config = dict(
    d_model=192,
    n_head=12,
    head_dim=32,
    rope_base=10000.0,
    attn_scale=0.177,
    bias='none',
    tie_embeddings=False,
    decay_fraction=0.925,
    train_tokens=586300000,
)
MLP neurons of a small language model. Each row is named by its layer, matrix (gate and up: input weights; down: output weights) and neuron, and shows model dimensions 32-95. Each number is 128 + 32 x the weight over its row's rms, rounded and kept within 0 to 255. A neuron's up and down rows have the sign that makes its largest values positive.
After each neuron's rows, "fires on" lists the tokens most often at its 100 highest values on Wikipedia text that the model never trained on. A number after a token or word is its count.

L8.gate51 [135 173 143 100 109  93 155 161 129 113 170  79 115 149 134 138 134 166  98 105  89 107  73 136 196 121 115  82 121 108 142  91 161  82 134  70 130 168 112 112 158 104 152 165 101 198 128 125  73 122 124  99  92 125 112 141  88 180 111 112 126  94 145  70]
L8.up51 [141  70 141 125 106  73 132 118  89 154 138  88 152 124  93 155 109 130 167 142 121 120  96 176 208 149 150  79  82 146 117 178 160 103 160 107  96 149 112 138 125 103 180 141 100 122 101  92 124  70 151 155  78  87 101 160 126 156 151 121 142 155  97 114]
L8.down51 [118 172  91 166 131 158 153 134 137 157 130 136  72  90 169 118 110 133 146  82  98  95 159 123 154 178 155 155 113  92 147  96 146 139 116 116 103 125 137 126  97  80  79 184 157 177  96 101 147 118 116 119 114 132 134 139 102 130 138 140 145  53 121 112]
fires on: "w" 29, "tr" 22, "b" 9, "ul" 7, "W" 7, "offic" 5

L5.gate358 [ 47 137 123  76  90 123 154 117  85 127 177 122 140 140 123 181  67 162 102  97 116 104  76  86 214 140 122  94 110  39 123 100 141 103 154 148 149 101  84 106  92 110 184 117 131 168 121 123 119 135 145 122 112 188 118  99 163 123 101 149 152  70  85 155]
L5.up358 [ 91 134 151 130 157 133 107 169 105 120 107 100 133  93 168 154  54 152  97 142  64  60 175  97 197 141 139 105 125  85 118 128 172 119 104 192 148  72 108 106 166  96  52 117 146 143 120 112 134 126 100  92  86 126 137 110 113 167 147 140 117  86 123  96]
L5.down358 [159 123 113 119 164 145 115 141 132 158 128 101  81 157 128  81 124 165 165 131  75 105 161 140 155 166 179 125 112 128  71 127 143 140 160 143  86 153 117 135 143 100 103 174 210 152 118 109  94 152 152 168  64 158 111 131 114 192  95  93 161 133 170 113]
fires on: "pl" 15, "Pl" 14, "On " 10, "ing " 9, "After " 8

L8.gate72 [120 124 192 125 155 149 150 130 147 126 161 150 161 119 145 109  88 158 139 154 134 158  93  93 147 181 131 112 136 116 152  61 122  98 107 159 194 103 149  72 138 155 139 158 113  88 141 116  98 187 158 142 138 143  99 107 114 113 105 155 174 124  84  88]
L8.up72 [153 146 117  85 115 142  95  92  87 129 155 145 123  73 172 158 131 136  59 109 154 128 155 169  97 109 138  74 112 135 216 126 133  66 114 143 123 116 175 177 123 110  83 137 101 124  90  93 203  61 137 144  94 117 151 129 132 108 105 122 144 102  96 177]
L8.down72 [115 155 154 127 199 159 160 122 164 145 125 106 141 141 121 179 102 174  92 156 137 144 145 143 129 190 162 117 120 110 123  97 124 205 124 146  83 101 103 139 107 164 141 110  77 114 129 122  41 120 132 157 114 207 123 120 141 127 146 145 100  79 141 137]
fires on: "por" 13, "eng" 8, "en" 8, "und" 8, "ear" 7, "ed" 6

L8.gate399 [115 146 151 134 117 132 131 125 200 161 113 114 140 144 111 122  98 127 107  38 154 123 127  81 122 121 148 129 181  50 114 185 155 143 167 178 144 180 124 171 137  56 141  95  99 116 130 110 160 147 143 131  97 100 137 166 101 162 144 149 160 145 117 154]
L8.up399 [ 55 122 176 112 143 199  94 142 183 107 101 167 158 147  70  78 128 140  72 122 125 144 155 121 137  94 104 117 107 124 109 127 143 130 147 123 148 158 129  35 112  71 117 144 189 155 161  96 136 139 110 107 115 121 176 181 132 177 128 133  88 108 113 123]
L8.down399 [163 135 127 153 140 111 169 137  56 131  99 145 122 152 135 115 122 173 103 129 181 125  88 135 107 109 137 130 109  77 123 142 123 106 101 141 166  86  97 104 185  67 176  90 129 117 108 133 148  95 116 132 106  80 186 153 164 104  77 187  91 136 126 108]
fires on: "was " 72, "am" 6, "been " 4, "-" 4, "were " 4

L4.gate418 [140 118 140 114  99  71 170 142 131 118 172 108 111 124 159 141 126 105 146 132 143  97 113 120  88  92 125 172 128  95  69  99 134 116  81 140 149 123 158 155 114 124 141  50 125  45 129 113 118  87  98 223 153 123 118 128 121 164 132 132 128 185 146 108]
L4.up418 [ 90 139 175  80 150 110 150  92 161 127 109 170 169  88  92 134  94 101 142 174 177 140 139 166  92  86 113 163  81 110  73 111 130 119 174 146 126  23 131 170 199 170  76 107 127 137 142  90 130 113 111 137 187 130 165 108 157 213 147 159 163 163 112  76]
L4.down418 [119 120 150 177 138 121 113  88 163 100 177 144 139 153 173 124 127 122 116  90 158 160 167 140 136  47  57  81 137 120 117 124  90 122 124 101 130  66 110  84 144 109 112  26  94 126 197 164 117 126 153 131 121 112  79 136 141 124  80 140  94 155 196 136]
fires on: "t" 20, "ard" 13, "ell" 12, "ft " 11, "ight" 9, "ad" 8

L5.gate421 [ 90 103  87 137 165  88 138  68 175 148 191  87 124  82 123 125 124 103  86  82  84 129  97 123 108 102 112 188 132  57 120 146 129 174 105 109 114 125 137 176 115 198 138 134 172 168 138 185 150 144 190 117 169 138  86  98  41 170 158 106 101 140 100 169]
L5.up421 [ 94  92 125 128 157 121 121 151 140 133  77 144 116 107 174 108 140 135 142 162 152 184 108 165  38 111 158 131 143 120 166 153 104 124 135  46 102 126 160 144 146 126 138 132 171 143 148 142 139 127  93 162 121 171 110 194 126 157  79 168  93  98 144 130]
L5.down421 [107  99 139 143 141 141  95 167 149  96 104 123 131 151 105 134 156 120  89  71 121 134 100 201  95 181 120 160 161  76 175 122 126  74 115 101 112  73 161 145 116  94 119 155  99 178 139 160 132 118 142 101 118 125 135 126 127 136 184 129 150 168 100 180]
fires on: "\"" 26, "ar" 11, "com" 9, "il" 8, "d " 8, "/ " 6

L8.gate331 [169  96 122 114 127 161 164  98 224 108 150 116 119 116 165 141 164 183 166 137  78 180 113 190  70  73  42 131  91  82 183 120  86  87 176 133 110 148 185 127 143 137 193 210 157  89 149  82 134 104 196 107 133  86 115 118 106 135 114 154 131  78 141 159]
L8.up331 [112 135  86  98 132 175 151 114 144 143 142 128 106 133  88 115 155 125 136 145 137 138  93 101  94 118 115  81 144 165 199  97 173 112 154  97 130 138 166 141  96 114 123 181 165 118  88 179  79 137 129 122  88 149  81 100  94 174 152 206 131 143 156  80]
L8.down331 [108 136 162 169  59 133 175 116 114 165  89 123  95 144 164 142 112 126 145 213 141 153 147  89 101  49 107 140 174  94 105 118  68 161 104 155 132  99 167  96 144  72  88  39  97  96 132  90  95 172 101 134 140  66 149  60 114 128  93 101 167 150  99 171]
fires on: "re" 21, "ol" 18, "man" 12, "il" 8, "it" 7

L7.gate139 [141  92 170 138 158 142 129 120 153 142 124  83 147  87 139  87  91 143 186 189 113 161 104 123 131 196  97 138 142 157 128 128  68 150 172 128 148 166 151 128  84 141 134 216 132  61 144 121  60 186  86  90 113 141 182  67 131 117 141 129 139 102 137  78]
L7.up139 [126  75 114  90 110 102  67 138  61 139 114 154 125  50 144 181 114 141 147 137 106 105 127 136  94  99 142 175 149 163 175 135 122 102 120 111 150 124 136 135 142  65 146 141 165  85 153 161 116 177 138 127 165 178 218 116 134 195  91 142 120  93 122  85]
L7.down139 [130 110 145 144 122 128 152  84 163 146  77 111 138 185 165 175 141 158 118 149 117 126 100 128 167 127 125 112 143 154 102  80  93 138 139 198  78 137 157  47 127  76 101 135 161 197  86 160  81 142 124 116 157 151 149 145 131 145 121 122 148 185 176 168]
fires on: "ac" 46, "en" 32, "Ac" 17

L7.gate158 [170 115 135 106 128  74 107  99 149 160 120  93  89 177  74  80 110 112 117 113 134 126  76 171  96 136 151 163  92  81 142 121 200 128 118 147  99 118 185  93 133 162 129 150 158 112 167 167 152 110 123 117 108   7 185 115 145 124 157 102  91 131  80  82]
L7.up158 [142 146 158 149 108 128 114 134 147 170  97 102  95 155 160 106 135 124 158 148 125 104 111 113 140 106 113 129 105 123 139 126 106 113 146 106 135 192 118 170  80 166 121 128 124 155 112 118  78 115 155 124  91 131 159  55  95 103  64 142 114 145 135  97]
L7.down158 [112  95  99 142 124 158 144 145 162 192 154 112 135 170 121 139 141 106  89 162 101  96 202 148 166 160 172 127 209 133 114 185 138 101 119 112 136 117 143 120 129  96 143  87 151 123 127 102 122 217 166 171  45 117 127 111 146  97 105 111 181 103 105 160]
fires on: "ri" 17, "ing " 12, "ered " 10, "ic" 7, "e " 6, "r" 6

L4.gate69 [172 155 103 136 159 142 100 128 128 149  64 100 116  91 168 164 150  92 130 121 130 138 139 158 143 160  74 150  98 136 108 128  21 151 200 151 112 115 105 142 102  94 126  95 141 114 151 125 156 121 130 101 134  91 121 132 130 128  97 144 103 137 109 151]
L4.up69 [146 105 136 133 160 146 151 149  99 110 130  80 130  83 114 100  59 129 109 105 127 183 133 133 101 111  82 170 129 171 165 169  98 106 154 114  97 128 126 133 107  49 155  88 107  88 106 172 143 164 163 118 184 153 167  63 106 171 148 110 143  68  89 123]
L4.down69 [114 180 129 127 100  91  86 138 137  96 128  94  93 157 155 134 200 127 135 144 150  99 142 168 203 150 180  86  77 158 153 131 158 101 164 108  81 149  96  68 136 134 113 143 151 144 169 120 108 113 117 170 117 180 129 134 160  69 165  88 142  87 170 192]
fires on: "ort " 18, "ac" 12, "ound" 11, "enti" 9, "ri" 8, "ow" 7

L8.gate334 [ 90 127 136  74 152 173 132 151 138 155  61 116 124  89  98  86 141 135 159 190  84 141 179  67 105  96 119 162 155 122 155 152 141 153 141 161 141 126 142  49 151 129 134 155  98 143 143 151 145 141 129 115 137 170 168 170 113 133 191 115 169  99  92 166]
L8.up334 [152 127  62 123 146 126  98 137 169 181  38 101 147 130 124 195 124  99 141 172  66  95 129 147 100  64 119 143 123  87 139  99 140 145  69 108 123 137  75 128  75  14 120 118  95 120 145 160 129 172 121  91 139 180 159 139 149 147 166 120 119 136  75 118]
L8.down334 [109 120 122 131 152 141 196 137 135 223 113 124 152 120 164 144  65 120  93 143 107  64 102 181 178  87 111 159 149 112 125 154 136 180 107 136  73 164 102 103  95 132 164 135  62 200 127 119 138 147 155 129 123 107 184  97 120 170 106 144 131 147 134 169]
fires on: "u" 52, "i" 25, "di" 12, "g" 4

L5.gate279 [110 100 163 166 130 153 113 112 108 137 113  91 120 182 108  76 186 174 169 174 116 100 138 130 210 146 107 123 116  92 119 109 145 147 160 134 119 153 104 166 146 158 135 120 187  80 145 137 115 127 118  89 102 160 120 148  73 171 171 166 230 131 107 142]
L5.up279 [161 146 138 124  99 213 125  77  94 112 127 123 151 152 117 158 123 113  98 123 107  83  97 148  68 114 100 107 114  98  86 145 184 117 134  94 123 128 144 123 161 124 102 126 163 159 123 112 118 101 182 156 162 138 135 191 128 145 129 161 145  87 166 162]
L5.down279 [161 148 110 114 124 116 117 143 140  84 140 143 118 185 104  78 153  85 141 187 161  68 186 159 123  94 143 157 123  75  87  84 175 138 179 122 107 107 118 122  82 179 153 173 166 129  84 102 133 126 136 108 134 151 132 176 189 162  92 200 127 107 117 100]
fires on: "fl" 45, "le" 22, "w" 10, "ro" 6

L4.gate147 [120 125 140 105 128 120 102 193 155 127 157 112 154 113 125 111  80  99 140 124  92 121 151 169 126 129 151 105 138  96 143 111 131 133 138 123 126 129 114 112 171 172  84 147  83  99 157  85 155 137 118  15 129  85 121 122 101 107  96 188 106 142 121 136]
L4.up147 [111 112 202 102  67 129 145 128 140 114 111 139  96 130 136 124 179 148 217 106 175 125 100 145 142 154 156 133 111 184 181  86  56 185  78  88 165  81 144  75 100 123 126 113 143 117 171 134 123  58 184 190 178  77 152 114 113 116 150 174  75 131 137  94]
L4.down147 [123 138 110 141 119 109 118 162 117 129 129  84 105 113 108 138 109  35  87 137 114 131 145 121 125  99 155 139 113 125 129 105 187 130 177  85 115 172 145 133 178 172 153 139  79  88 199 110 116  92 114 107 104 144 152 199  94 120  79 144 161 140 215 126]
fires on: "inc" 14, "en" 14, "spec" 12, "on" 10, "er" 10, "et" 9

L3.gate204 [159 175 168 138 154 109 117 141 163 106 150 113 158 123 100 100 113 147 169  71  90 112 159 166 173 178 107 135  68  98 137 111 173 116 192 144 147 141 118  91  92  83 134 135  91 184  84 107 145 101 134 112 136 124 155 123 168 161 191 144 161 180 150 161]
L3.up204 [148  82 111 113 114  89 137 137 124 105 123 174 132 163  73  91 104 140 153 140 151 161 111 145 112 104 153 149  94 118 136 111 158  93  60 101 212 137 198 100 124 144 147 146 106 168 156  66 201 151  94 138 151 120 156 178  78 127 107 190 197 201 118  72]
L3.down204 [133  82 145 134 188 130 200 108 186 132 174 102 145  76 149 192 143  74 147 112 163  59 172  98 133 120  82  99 140  73 100 125 135  83 135 148 159 136  96 115  39 132 118 135 120 171 100 159  92 163 113 124  86 162 165 152 168 119 174 126 109 142 125 113]
fires on: "ach" 49, "Br" 43, "air" 5

L3.gate66 [114 128 101 194 164 112 113 167 161 154 137  89 140 161 124  97 188  87 186 162 181 143 143 133 153 163 143  76 130 127 175 126 121 127 163  98 136  85 191  50 115 148  72 145 173 104 113  94 109 131 139 133  85 179 105 124 147 154  93 108 172 134 145 124]
L3.up66 [132 120 191 104  99 135  84 169 130 100 154 136 104 104  73  84 129 175 192 139 178  75  80 117 114 147 149 123 159 132 116 110 218 101  96 184 115 144  67 114 113 207  90 126 104  43 105 111 121 176 101 130 116 165 126 125  71 161 168 134 178 116 123 120]
L3.down66 [141  83 125  90  61 134 134 123 150 123 117 101 143 105 142 108  99 162  93 127 153 196  97 114 140 129 160 106 132 164 125 109 108 126 164 104 138  92 217 143 148 106  56 143 168 107  96 168  57  82 208 153 142 121 175  66 174 181 152 124 159 145 164 126]
fires on: "n" 46, "h" 12, "on" 11, "et" 8, "an" 7

L5.gate372 [103 118 102 143 144  47 132 187 121 173 110  85  86  93 154 142 117 118 102 106 127 108 179 117 130 106 137  52  89 131 134 135 154 127 100 106 145  97 168  98 163 149 170 137 155  47 133 159 154 120 115 133 105  81 181 131 113 138 105 153 122 132  98 142]
L5.up372 [ 94 205  90 107 100 104 137 140 152 179  81 116  55 114 120  84 129 120 115 124  47 100 132 140 118 110 152 203 127 139 149 124 116 126 170 127 162 162 170 134 183 150 144 163 106 118 101 126 105 133 158 126  97 128  79 128  89 167 192 155 161  90 169 112]
L5.down372 [147 104 132 105 168 132 115 150 153 165 121 135 107 142 149 117 115 128 120 140  64 173 105 105 106 141 144 115 100 115  92 145 132 171 129 146 169 189 155 131 124 113  96 142 159  71 161 165 164 117  84 118  50 159 117 140 148 116 158  92 149  98 162 135]
fires on: "ri" 19, "n" 19, "r" 16, "ep" 9, "t" 5, "rem" 4

L3.gate12 [ 87 154  87 176 181 116 162 164  83 154 140 154 107 113  83 110 140 146 154 128 185 147  67 144 144 129  56 152 144  92 113 162  82 129 114 175 167  82  92 131  95 120 169 131  87 154 154  99 123 139 129 111 126  80 118  84 150 189 118 113 130 112 105 145]
L3.up12 [131 143 143 160 136 139 119 119 136 145 134 115  92  89 175 134 143 156 184 129 125 140 125 154 133 123 134 191  70 135 132 167 114 102  59 137 108  91 133  63  77 165 144 165 139 105 117  78  99 204  90 157  91 125 106 116 175 123 181 154 166 170 108 164]
L3.down12 [187 169  83 136 121 165 119  86  81 134 165  88  78 107 111  98 111 107 125 113 124 146 160 109 121 127 113 133  90  99 105 125 157 128  69 139 102 189 119  96  80 135 129 155 103 132 158 181 158  84 155 123 140 119 170 147 104 165 154 133 128 158 122  81]
fires on: "or" 40, "ound" 12, "form" 7, "ant" 7, "ay" 6, "ent" 5

L3.gate88 [112  83 132 117 153 119  73 134 121 147 141 133 144 118 155 152 163 180  99 152 112 115  98 117 159 151  47 140 115 156 148 100  91 145 128 109 158 115 126 163 150  84 118 197 131 172 122 175 100 168 141  98 151 128 151  96 152 186 163 100 102 117 141 111]
L3.up88 [ 79 165 154 125 144 138  84 112  89 142  84  71 158 123 156 133 141 120 151 181  98 129 111 104 148 193 108 143 113 155 155 181 132 111  86 163 165  55 166 149 118  99 128 142  58 117  80 148 118 117 129 122 122 136 177 130 153  97 161  68 149  29 132  88]
L3.down88 [107  63 148 121 150 161 183  94 127 153  98  79  93 141 155  69  86 103 199  99 153 135 107 140 127  78 181 181 145 154 134 143 117 131  97 129 127 147 145 125 120  86 120  85 149 145  96 144 152 122 141 121 123 123 139 164  89  57 172 122 115 122 189 123]
fires on: "ev" 29, "od" 14, "ac" 13, "ep" 10, "\n" 8

L7.gate94 [135 125 184  82  98 171 127 146 104 147 129 162 130  79 166 133 120 190 145 134 182  92 106 142 136 172 121 140  61 174 138 105 143 135 131 126 104 111 138 112 162 188  82 170  51 171 147 152 132 136 102 100 139 209 180 143  99 172 110 120  87 135 145 171]
L7.up94 [ 63 113 171 116 118  73 118 119 108 166 137 149 140 149 133 195 139 104 130  78 153 116 177 139 102  83 144 137 130 163 101  55 110 119 113 145  99 194 162 156 174  94  65 107 132  78 152 144  87 155 106 143 114 134 117 129 130 177  88 119 116 133  68 113]
L7.down94 [151 142 111 162 133 118 106 105 136 165 115 119  97 100  92  83 174 104 105 171  80 134 111  90  95 102 225  91 144 176 102 115 127 171 156 138 103 127 155  84 126 107 125 105 141 108 131 146 144 139 148 100 102 112 126  91 121  55 120 131 136 175 158 165]
fires on: "si" 15, "et" 13, "en" 12, "ir" 10, "t" 10, "ri" 10

L8.gate111 [ 97 125 106 110 155  92 115 102 179 133 128 172 122 138 128 129 108 166 196 143  90  89 155 121 143 189 142 104 110 115 120 120 158 130 177 125  54 160  95 124 159 151 151 175  79 181 124 150  62 135 169 124 127  98  96 117 129 136  65 155 115 139 139 111]
L8.up111 [ 91 144 217 166 104 120  95 131 133  73 170 216 128 118 122 138 137 137 120 110  95 157 117 110 157 133 185 129 124 144 154 163 162 164 124 101 115  97 130 118 179 141 142 133  88 132 182 138 118 115 143 161 139 114 128 121 167  73  75 176 163 127 158 109]
L8.down111 [173 125 115 133 134 133 178 142 112 168 148 105 119 182 120 139 116  82 169 113 131 155  91 105 135  99 145 108 149 138 124 140 151 128 132 122 164 160 113 173 157  57 143 122 118 191 187 105 142 130 135 103 150 122 124 109 106 157 118  99 158 136 197  68]
fires on: "al" 22, "en" 18, "ol" 13, "er" 8, "| " 8, "ter" 5

L7.gate215 [111 165 132 157 211 163 135 106  78 108 110 110 129  71  81 129 133 118 100  53 185 186 172 139 182 164 101 144 143 154 141 126 103 142  98 145  74 202 126  98  86 151  77 155  65 142 113  98 136 170 142 149 124  88  97  74 135 117  90  83  90 160  94 132]
L7.up215 [100 119 146 134 176 120 149 168 135 165 116 145 116 143  99 122 178 136  77 140 132 113 131 148 144 106 172  80 122 147 130 141  88 107 107  87 163 122 137  97 105 161 113 158  97 149 138 186  85 147 146 130 125 122 180 163 108 167 165 125 104 129  89  96]
L7.down215 [110 119 119  91 170 129 120 143 135 122 172 139 122 147 145 155 151  96 141 106 111 146 132  86 161 161 142 135 128 118 145 156  87 158  64 180 122 141 145  91 118 181  51 136  90 134 115 112 116 106  51 128  86 153 120 104  93 153 157 191 109 187  94 161]
fires on: "ir" 44, "ul" 30, "per" 18, "air" 6

L8.gate63 [120 135 147 111 153 104  97 168 121 139  87 142 153  52 113 137  76 109 114 150 111 119  84 113  94 137 119 155 133  71 113 124 153 148  90 126 160 126 115 153  99 155 149 175 137 103 177 183 159  79 128 136 111  77 154 152 128 101 136 199 134 110 117 103]
L8.up63 [136 123 118 109 118 161 163 140 173 113 124 117 158 123 166  87 105 121 154 123 154 155  91 157 119 153 126 105 134 166 115 176  78  77  86 129 123 154  91 158  57 101 153 164 219  94 123 120 181 105  98 170  99 158  81 222 146  96 106  94 148  80 120 135]
L8.down63 [142 165 192  87 121 127 141 154 192 111 176 149  68 161  92 105 109 125  77 115 114 155 178 158 128 111 184  94  70 164  78 154 154 114 108 158 129 130 116 148 160 135 137  99 134 123 113  90  82 145 110 154 141 138 141 112 140 109 118  90 126  94 159 144]
fires on: "es " 16, "ed " 15, "s " 10, "ing " 10, "e " 4

L3.gate264 [125 156 184 140 113  79 120  95 150 138 113 137 152 167 166  85 113 150  98 147 135 155 115 127 159 103 137 144 152 144 119 160 175  95  83 179 142 119 128  80  83  46 100  96 164 134 111 137 127 222 160 125 148 150 114 134  83 139 187 124 140 145 132 134]
L3.up264 [113 176 194 141 158  98  98 100 131 151 192 113 129 137 128 122 103 112  27 107 171 122 101 164 155 129 147 120 154 118  79 179 120  92  99 157 132  95 163 164 105 151 137  93 118 106 147 113 121 177 108 130 144 210 132 148 157 113 157 222 112  94 135 134]
L3.down264 [171 116 170 127 109 107 147 145 162 173 176 199 117 128 109 126  74 171 131 188 106 197 127 146  86 122 138 107  99 131 169  95 104 122 146 153 124  93 151 117  90 108  92  52 156 158 137 142  62 162 135 140 129 166 145 112 139  98 210 141 143 149 144 156]
fires on: "or" 36, "el" 36, "ep" 9, "ef" 8, "am" 4

L4.gate452 [ 97 174 162 145 108 110 151 121 144 132 169 137  95  90 131 161 132 182 153  79 117 134  98 134 108  95 135 198 152 108 107 104  76 105 148 171 170 118 123 113 139 163 132 190 114 100 136  72 156  71 109 145 136 144  87 103 121 139 104 125 137  62  80 120]
L4.up452 [163 114 165 150 130 131 171 116 143 158 184 103 171 143 143 198 132 117 168 162 108 172  97 127 133 149 100 106 173 168 177 145 175 153  77 144 153 152 131  65  75 150 141 161 112 105 106 115 106 138 108 164 173 127  99  74 137 107  92 111 137 101 186 130]
L4.down452 [ 60 148  97 110  99  90 100 165  89 114 158 130  85 123 123 144 104 160  94  78 171 169 167 106 129 141 100 103 115  72 109 158  89 135  93 174  92  65 140 154 116  95  90 178 139 123 111 131 165 152 115  43 115 127 158  59 131 129 152 134 116 137 122 128]
fires on: "it" 63, "re" 7, "ater" 6, "| " 6, "in" 5, "or" 4

L8.gate489 [104 135 148  64 100  88 148 127 137 151 124 146 184 139 194 139 159 143 150 137 130  77 179 142 138  88 130 122 175  76 165 154 159  99 111 133 138  91 149  92 165 131  72 118 129 153 108  77 140 139 108 148 111  78  55 129 113 193 106 165 127  95 104 148]
L8.up489 [169 186 168 118  79 166  50 182 122 138 117  86 167 174 160 116 181 161  68 128 137 162 165 132 111  89 120 138  97 127 145 121  79 100 113 147 168 136 132  50 122 130  94 153 124 152 187 190 143 169  82 113 160 151  91 114 164 101 161 124 121 123 118 147]
L8.down489 [125  93 105  90  65  94 172 125  78 155 127 137 159 132 218 139 159 152 164  55 107  83 136 144  82 211 159 147 150  78 145 148 150 174  69 131 140  77 121 131 156 136 128  94 170 158  70 120 135 100 155 129  90 149 152 130 103 170  31 131 130 131  86 140]
fires on: "-" 36, "fl" 9, "est " 8, "was " 5, "ti" 5

L5.gate154 [161 133 137 135 134  56 215 161 125 134 114 131 181 139 160 155 134 141 161 155 136 152 110  68 127 119 118  96 119 164 131 116 132 101  76  98 127 139 138 131 108 188 175 102  81 153 127 125 138 156 163 141 108 153  72 122 172 190  97 121 106  90 141 107]
L5.up154 [135 138 132 160 196 150 150 158 154 146  64 163 137 136 137  82  58 109 142 100 157 115 130  92 132 109 139 152 145 114 154 138 163 136 125 187 102 118 174 148 183 140 156 126 140 153 152 153 142 143 149 114 132 145 141  89 140 189 106 104  96  76  94 119]
L5.down154 [126 134  93 184 187 165 143 112 108 129 178 121 152 131 184 119 156 150  75 106  86 134 136  90 106 152 107 137  56 160 143 138 157 169 161 130 150 138 142 134  97  39  64 123  75 153 125 130  95 144 159 146  81 155 137 149 123 126 134 141 140 186 106 147]
fires on: "on" 25, "Y" 12, "d" 9, "n" 8, "y" 8, "ann" 8

L8.gate509 [147  93 133 155 162  96 134 131 105 151 104 112 156 129 110 156 129 122 130 112 122  64 144 151 129 171 154 122 126 123 127 145 145 129  42  85 108 118 128 180  24 179 162 124 196  70  98 140  81 130 112  92  95 118 136 158 126 148 120  78  85 122 107 120]
L8.up509 [102 177 186 215 143 159 132  56 135  57 181  96 139 117 155  66 165 162 120 115 133 153 100 133  76 165 118 149 201 125 134 124 137 146 134 162  99 121 164  95 149  99 136 163  67 139 100 166 134 134 131  95 169 158 155 120 116  90 114  95 143  90 155 131]
L8.down509 [ 88 135 184 125 155 136 113  95 205 135 146 119 112 127  82  59  64 157 149 127  87 118 134 130 150 107 101 164 155  80 113 149 158  96 120 109 135  74 118 142 120 196 110 132 103 118  84  99 139  98 123 105 123 122 144 169 147 100 116  91 139  54 165 167]
fires on: "ar" 27, "un" 16, "il" 9, "er" 7, "it" 4, "st" 4

L4.gate24 [ 56  94 103 135  93  72 172 135 118 124 131 145 186 193 132 125  98 181  96  99 152 123 162 170 117 159  85 123 140 147 111 103 130 117 138 149 133 158 154 100  89 162 117  96 119 128  71 135  92  70 152 137 111 188 108  98 129 144 123 106 151  91 112 193]
L4.up24 [ 86 119 135 175  98  97 103 127 104 120 172 143 182 102  86 146  65 156 124 161 110 121 111 157 188  87 124 129 151 122 107 124 121 131 137 145  71 184 115  87  96 163 150 114 107 140 110 153 151 121  97 193 111 120 152 197 179 145 158 144 136 142 173 132]
L4.down24 [161 132 111 127 117 137  72 114 136  93  84  80  78 141 109 144  95 102 140 159 145 127 124 157 116 118 142 146 113  86 176 120  71 136 101 174 129 152 112 187 167  97 135  90 178 176 129 110 162 109 168 114 122 115 138 151 111 106 187 136  95 160  93  97]
fires on: "–" 23, "| " 21, "ak" 15, "us" 12, "f" 4, "re" 4

L7.gate1 [114 128  97 113 127 189 200 115 155 118 139  85 109  97 117 111 102 115 109 180  67  30 126 106 185  83 129 139 109 150 107 133 187 122 176 105  57  93 111  85  75 156 179 106 120 178 134 154 124 146  83 142 136 160 130 138  83  91 139  88 136 105 149 119]
L7.up1 [212 111 158  76 135 170  99 174 111  93 129 174 137 139 139 167 157 132  79 155  75 142 106 123 127 102 137 147 120 124  98 173 172  84 138 156 123 124  86 141 103 119 134 148 160 122 158  63 138 113 105 177  98 184 155  60  76 157 166 131 115 152 155 127]
L7.down1 [161 133 116 122 110 166 116 181 140 116  96 188 167 117 208 154 115 109 124  73 131 161 129 121 211  94 132 143 169 129  57 176 116 116 108  93  80 173 125 110 170  99 128 118 121 115  95 100  93  82 128  97 115  94  91 166 145  96 173 181  85 169 107 193]
fires on: "ber" 17, "le" 12, "ed" 11, "an" 10, "or" 5, "ar" 5

L3.gate26 [131 115 130 135 159 147 113 169 119 144 114 131 165 104 124 120 126 126 137 139 202 176 122 142 162 127 149 131 172 104  99 139  82  93 139 183  90 116 113 178 156 150 105 108  88 128  78 140  81 125 138 180  81  55 132  91 123 128 108 133 145 162 153 117]
L3.up26 [ 83  72 103 167  77 135 111 120  95 132 101  70  61 128 133 132 170 158 129 127 163 169 167 137 173 170 174 114 110 145 131  95 133 179 146 101 136  90 155 140 148 106  84 140 114 118  84 114 165 168 106 169 126 116 159 162 130 105  79 185 113 157  82 110]
L3.down26 [125 129 100 139 133 142 113  74 104 103  96 103 136 136 164 125  96 109 133 114  88 171 132 177 163 129 141 131 145 126 115 108 176 157  95 166 105 156 173 151 196 130 166 125 119 149 161 120 116 111 165 142 135 126  99 181 106 132 160 145  30 165 108 177]
fires on: "ant" 24, "ort" 17, "id" 15, "ess" 14, "ent" 10, "ement" 7

L4.gate56 [133 141  55 126  71 150  88 160 121 156 108 130 183 208 105 110  80 148 113 149 124 136 136 168  83 107 108 122 106 116 187 136 128 100 178 180 150 129  96 102 110  78  77 112 143 190  96 180 148  69 143 152 144 107  78 114 192 146 112  76 184 138 182 115]
L4.up56 [105  88 103 114 120 109 125 117 138 155 130 105 106 150 142 150 117 119 125 123 125 123  85 151 184  91 131 100 106 182 130 164 116 145 137 155 187  98 126 117 145 113  93 104 130 172 118  89 182 128 104 214 128 108 166 153 126 121 114 155 152 102 210 132]
L4.down56 [108 111 136 100 144 123 145 169 150 137 145 142  95 159  98  92 105  32 140  88 133 154  96 118 157 126  94 138 143 106 150 139 107 122 122 167 103 181 133 144 124 111  95 174 176 186 120 118 148 170 139  92 120 153 184 103 166 147 143 210 107 140 105 158]
fires on: "m" 45, "p" 13, "g" 7, "anc" 6, "ch" 5, "M" 4

L4.gate74 [129  99 172  91  90 138 174 120 155 162 135 150  52 109 133  96 146  46 125 179  83 106 135 168  81 110  93 143 102 140 133 138 112 130 119 154 121 117 101 153 116 102 185 135 147  67 114 154 122 136  91 105 111 116 137 135 145 140 105 131 131 130 185 104]
L4.up74 [ 94 144 159  96  80 186 165 107 129 128 124 157 167  89 175 116  85 129  85 142 148  81 129 142 109 145 123 178 139 182 127 170 152 149 180 157 120 146 127 146 212 131 161 129 129 157  75 161  98 141 124  97 138 173 114 116 110 129 127  88 157  46  92  91]
L4.down74 [122  86  91 121 159 146  67 100 170 107 131 129 163 152  71 136 157  87 184 106  96  95 142  97 135  57 144 144 127 113  67 112 168 162  87 146 107 144 109 145  97 164 148 137 120 105 128  83 131 123 159  86 126 179 136 114 139 109  76 127 155 104 180 124]
fires on: "om" 24, "it" 13, "el" 9, "ro" 7, "w" 6, "eb" 6